Weights of a small GPT-style language model, trained from scratch on English Wikipedia.
Size: 13 layers, width 256, 4 heads of 64 (2 for keys and values), MLP 512 SwiGLU, vocabulary 2048, 8.2M parameters.
Architecture: RMSNorm before each block, rotary positions, biases on query, key and value, tied embeddings.
Training: a variant of Adam for these matrices, 441M tokens.
MLP neurons of a small language model. Each row is named by its layer, matrix (gate and up: input weights) and neuron, and shows model dimensions 0-255. Each number is 128 + 24 x the weight over its row's rms, rounded and kept within 0 to 255. Numbers have three digits each. A neuron's up and down rows have the sign that makes its largest values positive.
After each neuron's rows, "fires in" lists the words (lower case) most often at its 100 highest values on Wikipedia text that the model never trained on.

L9.gate478:145099126121121136127163117135121119107095105142161144141152150099139128153121154151143093139135134145149142149156108169133116148177112117151141186145144080103169109123129085141169133130130085082140155113126130168176114140146098096134117121147124142134129125127125112120125125145129098146128126086155159150110135145111112108125113119127119137145155151100167141166121140133158157146155172147097125151086103107127160151081148109096135136172124096087186132147176136112091126127113093097121127095155122164127095147141128082081105121095153126165113153123109158144120126079165095160115176134136103142157105125110105129119091115114150145118115108119129125111147116104134141121149107149143105118119118107129146121064086094155125135126088161083086125081132177116183122163121125
L9.up478:163128131108138129109093128164141132118122118155143145167147102118150086098116117108117080102128121133108154115137109144152181170118120130180122138179133135106164109146134106125120114153113116077167148138160104112161080107165095105110121169136076148122110111099123152138136146132153132118074090143136136132160136143134124088097114075154116149106149160129129165132151148129142122146130122122140105138124168145129090093150113105138097146130127107083137126105104127089083122111091150148147124158162129133137119141104118112126111145150156120110115114117105161160071105082124110116158132154100126141137097108107139134120065090075148094112124074123133124133125145154172125124116140159176093127161077133167111100125147090110119106102140121102156081139114123132106162142124114
fires in: "for", "forces", "fort", "foreign"

L4.gate85:124167173157152154166155123149158110161121129162147154120139131125106141124088097124120162138072104118141151145113123114121098103119192081152129096122132084153145134138151146113128115123144154096136079143110141151123150130145131143122165131140160121140127153121103128101162090107095138134122115178127164123128117129106151112128134169146112154127119153096124131107124144110120115151137119138128106115137138103083135153144149157120087177113128105114152090139139164139098139159114123137149129127081132076135154133102136168134090119103076096099135116138164171146127124077188151133126140118115106104133119120142083128157127096133111152183080111168106112189127095142125114093112152138145112124127105146129064105139129121104094095143117134166108119128151101153136086156135177
L4.up85:135127114143157130183158148087126134119160123106093126121110108144180144148149131132149119152129112139129143148121128148109161138157135120053139100121122119121140110123098144167159107113123150130129121081149107120192151150157086119152139099080114161083132118107120120102140086115115125159123158114098135161089098145124150120097106147121133136101136148120142132103152078134139095102117151117138107140107112110097125104160110137137116159094124124150137142125102151143137168147124153162180119120107148120182103195118105149116136103151115189111134104170126070114137159129093132080171120116149105080129189155101152096105146116114129098132145083142139137119114100099128152142089133119109136141150147077143125133128123148160134133129148110145154107131088134171127123093136113
fires in: "also", "later", "legislation", "publication"

L4.gate448:134115088131124111093145159124108118120149083183158100130137159116120152152128160136095093151129132120114125109134125116155111127108140091129154115134126130144114126126102121094127105183153142115124053126128138117140133155067149133127133107136113147137149152151118112125097102107105130099167146078170151116157100132125124127121150137100101119089111150123134135117151110102084159107135098113129124083174148154120139147134143098157096163159133109098110129140157147151105099112113126096106157126101116102154162155193156118094103131141132149161151135093102189099117161119155116144150150150109149141108119117095106080104111169126070139126114119211128114078141153103127134135123111116104151139140079107157144140131097139114111113134171121135122175108100136129161140107138144
L4.up448:113139124130152140124148132125112153132102132170133106127088154144137078102142135104102143123141135121188159128101163109149144147103085103132128144151125100134090150149157111123083117153098140118122138099110194114122156115127130137128102123152136192166127129102164083163118101187137106141134088129109143131149156148163157087135119156119148128142137140140143137110131115170158116127090149102124121132112113132099149121129129152097166127116133195141112142150140181137117129097112164078107088102144153125110170156161122131137123136151135121112135168142142174145122169124175084151108126127093135105144142156133123172116125092112149123098125096143156139129162159116141090122125162120155148131080086158125158141177088129130131132090154144136127166148149101079104120114118109
fires in: "was", "is", "were", "are"

L4.gate402:129140061124092137090124101124083160107106102128138148117138112169127120122132093085124114124136111125071160134111151126102079136118106113115117124128128136081148145101155126120147141104134092135147141120086137109139142191111126130132139153141164156167151112131132121096151104075106135119167124136117101141117181144124167149117128106127134120123124149160113090122133101107100138099092170156105150132125093096127129144143136102120129105146134131115155121124116150112103165127146120149219159125110090136128135139197123160138105104155151096112153120123104142168152117151119110152165114123169151108153114157102132113108103146126138160147121175172111096135090137104128189114121114118113089144122138114097099114108141144076110123153122103107117157129103161137110137161152080
L4.up402:132153139155140121120107091132183116091109113115119117105147117127104115145112142105093132122141083106141170156168130149103149140096109148126120151088139138131117110084120129107151118115125102108113173111134095096116149119092086112170157169122144141119138084104106142136144114146135150154125114155128148139147128148130115135085122151147142121148128127133130130118122124130130082130123108168121141129113099154143125174137146137129177180161108134159047083144134145117166087136122178074144154135147121162138092108119119100174121144136135128110105129138145114112113108073086163149120157116080099132113110143123137129129154120096168098180148129126116102138118162151067171106161110112159121145101127118125079130124127091106164178107104152129159108128139106113172148115136095
fires in: "the", "africa"

L8.gate343:172129082121149133138083125123145115128106107156120078183119144128102174108117122150104093129109148133132114138133141169110065092100130073079102129153113108124117115102150109159128093130141137119111072112121130145153142144093119113129134133112166120138139144101186101103137139100088126164147125138115123140139111111130175155133133146113118117127149131138157096132110139127142154153122124129127134161124125127140119143132109093110156117138137107163164101121119141168109135118118116132120133063143146153124146171141109124138121142092079136112181120143097159149141135118191146162084135144149082111138106193130112136140121116107149160133154102102108089140111192095083171104143094134145088129138133152161141138066146148155142145125115157132126119125153136146118114133083153
L8.up343:175153138142145140147146153117109113136122129168130104144068126154136142079073129138164135140159107119145103125109173121142111115130121131171127145128124094112121104126142159113135110164170124162091147112129132124101144113105092135173145124176135117119148153166089157082057147141090122071145141094113123120136149144115115110158138151128162157150132149162134134131133125107106146137118101131111129157145089064117164124143067122116106141130093110079144103127135115133127089158124152129153117122139126139119158106152161126125134151136137120168154146133132120172140131104129175146119175124109099082146196095133116157183154142118131119139145100160111112120103130180117123089105109155131088122132167105115130146156137175114147115145159126144147116143120147124144154166138124
fires in: "such", "as", "than", "rather", "also", "later"

L8.gate129:133119117133152143095130160130117137119103137170111137122126155158128159158128126099174120124109190140117100130088109119109134108131180104150118107117122150122137172078105145101132162138129073079129167113087110149078103159131144160101100092153160128135101114138185162098138108131140122133125129107138135167088143142140117113124084143154146111128092090145101134114148121115152124100120117128153152144096128133142126152125106085156127122169123118117127137122119125126121155092120118109115123125114133117133073165089155115170165148099130126097121164115179122128137149109090137117106158120166102131169120127142147090132112113162127163088157131114116123127135153157153151120122131180121068133151139106101192125158108095127067105125110113101127081155140107122126109097161102
L8.up129:140135108146153111085091094116133079130137104105152163124099160104139161154120092126100069106108128135076144125075093188151153169148169119101131110095136185162147152149171122119127100149096151142129123108117118114138138140129131129149155122128108105151127162144154100117158128116115145132162106119143136158121126139097130193117138127134153141090132125122092122160144107127128085123132097124118102148125134089158124118167130129126115178106098132089114152152134117157126152126109124111115115159145124164121068149102144150143127156142138187147114115126164152178120136098134123138140148124085120119170123130087098102107087118125086137113155114122139118086135155148128165089106074134166086112131112185119140119110139124126093144122173143123135120138161159119118125106139137
fires in: "found", "foundation", "founded", "close", "closed", "founder"

L2.gate75:143145132114096167118149147137142119096121075131130110123115148145120116177105132081088137125127121158141147085101183109135129098102142078143105143124139104147134067114112140146123170119154130121167127127115133128126134125159094106109124132086161074160118116134091124137117171122116116133124141109100136143083093115113126083165143123113100074142122141094106107153158145141104129126114108164114136119116123141133147146111111130140142137141060156171139090127106170152119069166130168124117127144135105126131135118147093098147113098144160171115166131157107132121119127163136067133137102118115134106148133128136192123111186154105121134135123164130094109163087145170169123143121116118128163121142125147120145164165110107101128120090133153097158105154083162148133116156122112
L2.up75:161167130105059116096101058109126075086109170133133084126105114124109124097109121129106110145133133152134133120125100120127120112157103104186112144116121099160109143129130114159140143122140138087137148130126095160173164128169158147164117115181138099147152110138135123126141098128161120087104118155132130133123167101142114143134117158125143121111126176154089156132117144123124095127133136135097144186104141161124127113134117147131144149140117119160152171161121083177146127118128099125153087119131143112122125136134173120107146105147162116149119148118134120127145132143160144137087118126107099145110118120158205093097160103144107088169144137123056145114132135131102138140122113102167126136121090141146160165115122140158137160113153108085151172125125143156139086119111156
fires in: "the", "loss"

L8.gate359:140104088149088109088128109128140165101124118119115086130116145121108082119071158092136157113110129111096111132103131151122151115109139117153156138142153142105095126086136095153097079169105074160087136156171129142144162111128123113140113139113148133118158113140164125096158105145096138130134079160156140109162114127130143119098108167084148138139122119104134116121136135151157117140166095129136126135146083166125144144109131144150098080155097114107134137162158108135093137146114151134120148154127106136104148101133162119134168169153138129165128115121117142116152144079159153137140140110123099094132136081176135101149087115134134155108103141181092075183140111113111147096116149109167127083110125147140126099109187105169147128147110137107112129132150112139118117137109170
L8.up359:129173177139157093084138116134118145111137110128132115107093134091177109137118137116136111119144117155136148127132159155122082132128127058094080133142186169162096075119117102139095153133128153141150144136130182170136116109132147120086160118165159101104094081156097143086171159136136134147118133137140118179145141114112153148112139147105135129139109097107111141143125109110131178118097131108120088109166123138119104168095075063123110093176143093144118119145131114143130121098151142129159104127110098108136128091109163138078111136122104123118133106124095136153158128107109104117155129117150103129105131108106132099141162123144143140108141057083115162155117138121144141131101123133114177109149126096085165132139131121126133139098112137119140141142115123156120124119129096
fires in: "not", "just", "t", "justice", "noted"

L8.gate47:128161140129144154127141109129148111155134122131058104099109129091143142161109130127118095181113146142106127138111148132130103170161117106149111138131105141132111134097117121111122112122145147171122142149141199141100125116139205148128100118151087117078130142144158124131116152119133145137169151174114142100120130105114121145131110165101088151167120152125121109157112136127152153100148090079181104166145121102125147152118121111137138105176158115138062091122105095094120121108128116123086097146151107139150105139140097131115182127134082155109109108114102105151183134098116142142161124156168134120081168076120130150085123096121134109121122099098134094188123112128139127122117141117117113135160125133122130120106069128152102160117117137105115114107165150143119129143154133
L8.up47:138155125111124117141115061120117153096119130114118102127112134131138133144087129104104083114112096111168083098119137144124136148103084154136154164169131093113109191114133102135169124144123132139153153114123117126075122108104140110112155118173137146109131112127115115174163146111113125116128075112150122151137106140149183101148134115106071147111123144110154190152116153143119139103124121163153169113115147127128115141115133114121126091137096133121148135088139123132152116134143120100152130117130141146095141122107163102133150100104150136137117150150149135177139116122189128160155140115119131114138121096135184160153126145120108159101107126130119116157175139170099099147126155130145121189139132158076131115121122063138123122072076081065129105104121154101109129129129129
fires in: "not", "using", "noted", "us"

L8.gate327:139133123102098096133145140134106135105134101156138134150173119098105088150164144169095142126118136128106110157099125126116155155134087118109156089117087110102094128145073084142143115164086154157125144153114176132144155105134112085134089148103135146125148137103093123132156164119109129152158128123138162130109144119121119149189107146109122116132131147081115135144162095120146118083135142134170129136141105093111131118128088126145108135120129129111154079111098126101094149151114134098168139169127118128127176104148123082153169120118173141123132164146128123109127152141099099126103170093122102165133122158171103153116152090125139148122093107141120126159115089147150114149132151162122142119099100168112123072146168142128080108151118109149151195155132147104130134168147149
L8.up327:144130098111124172120063170137138129111150109123109104090106128140097116165069138132126116126118088175121138160145111149123155172094095117147110126134112143119123130122187114138149110124118152124141104078143137146144167096091057151124117144108167144161141105114146121099127105126132113152158134126114145115137088165140137116139111149133105167134117167104133136148157101113136119093121145166131134096085129165141101134122123116111146143094144111149085128152136132072122132121130141140119146108148125133134143110131152175111161114133149150109138126152148142189159148180105179086081135096165122108166145128109129136108090113151107155173122122123103159117130176120123119118126120124122114116135085080108121119137158179117128161126112140170121108090136159077147115160126152
fires in: "and", "netherlands"

L9.gate134:146134161132107136118098112136104107096128145134123146115107155085169115110115109104122111108101127121124134096098108131121120137113137130137149123163137129163100124163194123073075096107120092099181162124113174140151108151134158126188131150136128153142081120125126109128144145145122143131165124093069111098131102164057120120147142112143111182114122128140140163094101145129142130113148101144159112155118137138108138133096148125142159147090127154134166101113103144107115173145115140085122159124139101147130119137116114116128115147151106093137100145152093149184105112126135138123116122114116128127131140122113101130085127115094102128080128148142067054105107161120135118133129086114108111136129119085138108086138151152153101087151135117082118114184160135111094147136121143
L9.up134:128107197078102126113141123147104114082107099093150099137094149114122094116132128151133127148118191143172144116123077128157159121088141131120129150096121117151114109154141085133158156127123158179147125132125158144105139097134163098122133100140105109139111169153109088164145086122114082135131141124114138120166096109108102096147121148129127165174145126109085123123180116167124119092120129138135133120105152127147132121140145121120119112112116139149127169128143173086148132092108106146119104078100087127119118091119061146134115124128179120142139130137137084104119134129103132154114108135139171118121133106102102119142092076119131136185171135123140144158132161093137117103122148125137110134130134132166142171162145129182121159082104116101132148141148121127131095153136169
fires in: "that", "as", "message", "is", "was"

L4.gate325:150124113136101113116112140102096109116108150140205103097106103119078149129119091094122128128102097140095178138109139112119123114148138123101095107086160148103113130151166143119122133120137132083158114107091148091143124141104104122142167103115090126135080153108175159109151114185071115120153105168134122131150144136133123110163095154116175106134093107103142113141111113152123108108128171105107164106150150139153128120121123107168127173144120111113159122123161106150133105112092157122130141160119151099131121077131128091140141138093114134169108164148132178122165163120122160118112177120100139113116125121131107151141090131176140158129120126098108088127112101082146130134121108129171152116108143111079125140112103176117113129122115127145152102115176144102123091158136111
L4.up325:128132123119114084125124137147062136122168135123146108104114147138112144107151084123101127126136115137124110201126128088147118090149109153096115106187097137124143158130133187146130135161155115120122119113115123144106146107070198121109150142120118162124139159126135100125125098117132133171113152147119116086125159107153175169090164112104117111152143087085119153129126074119147103108140124119120120131100151120127112097143130156163114118072117139069160101129155105100119115108113096136111114072133160131166151131126149142103105131109137166165154149151109093106144124136137132105133120138124141119136096106111149170130122110149113094113120140118176092127133157111137130124069115095129141120126131136158147124064137111143167104093152132142178139122146173114137122126121153
fires in: "later", "early", "late", "original", "second"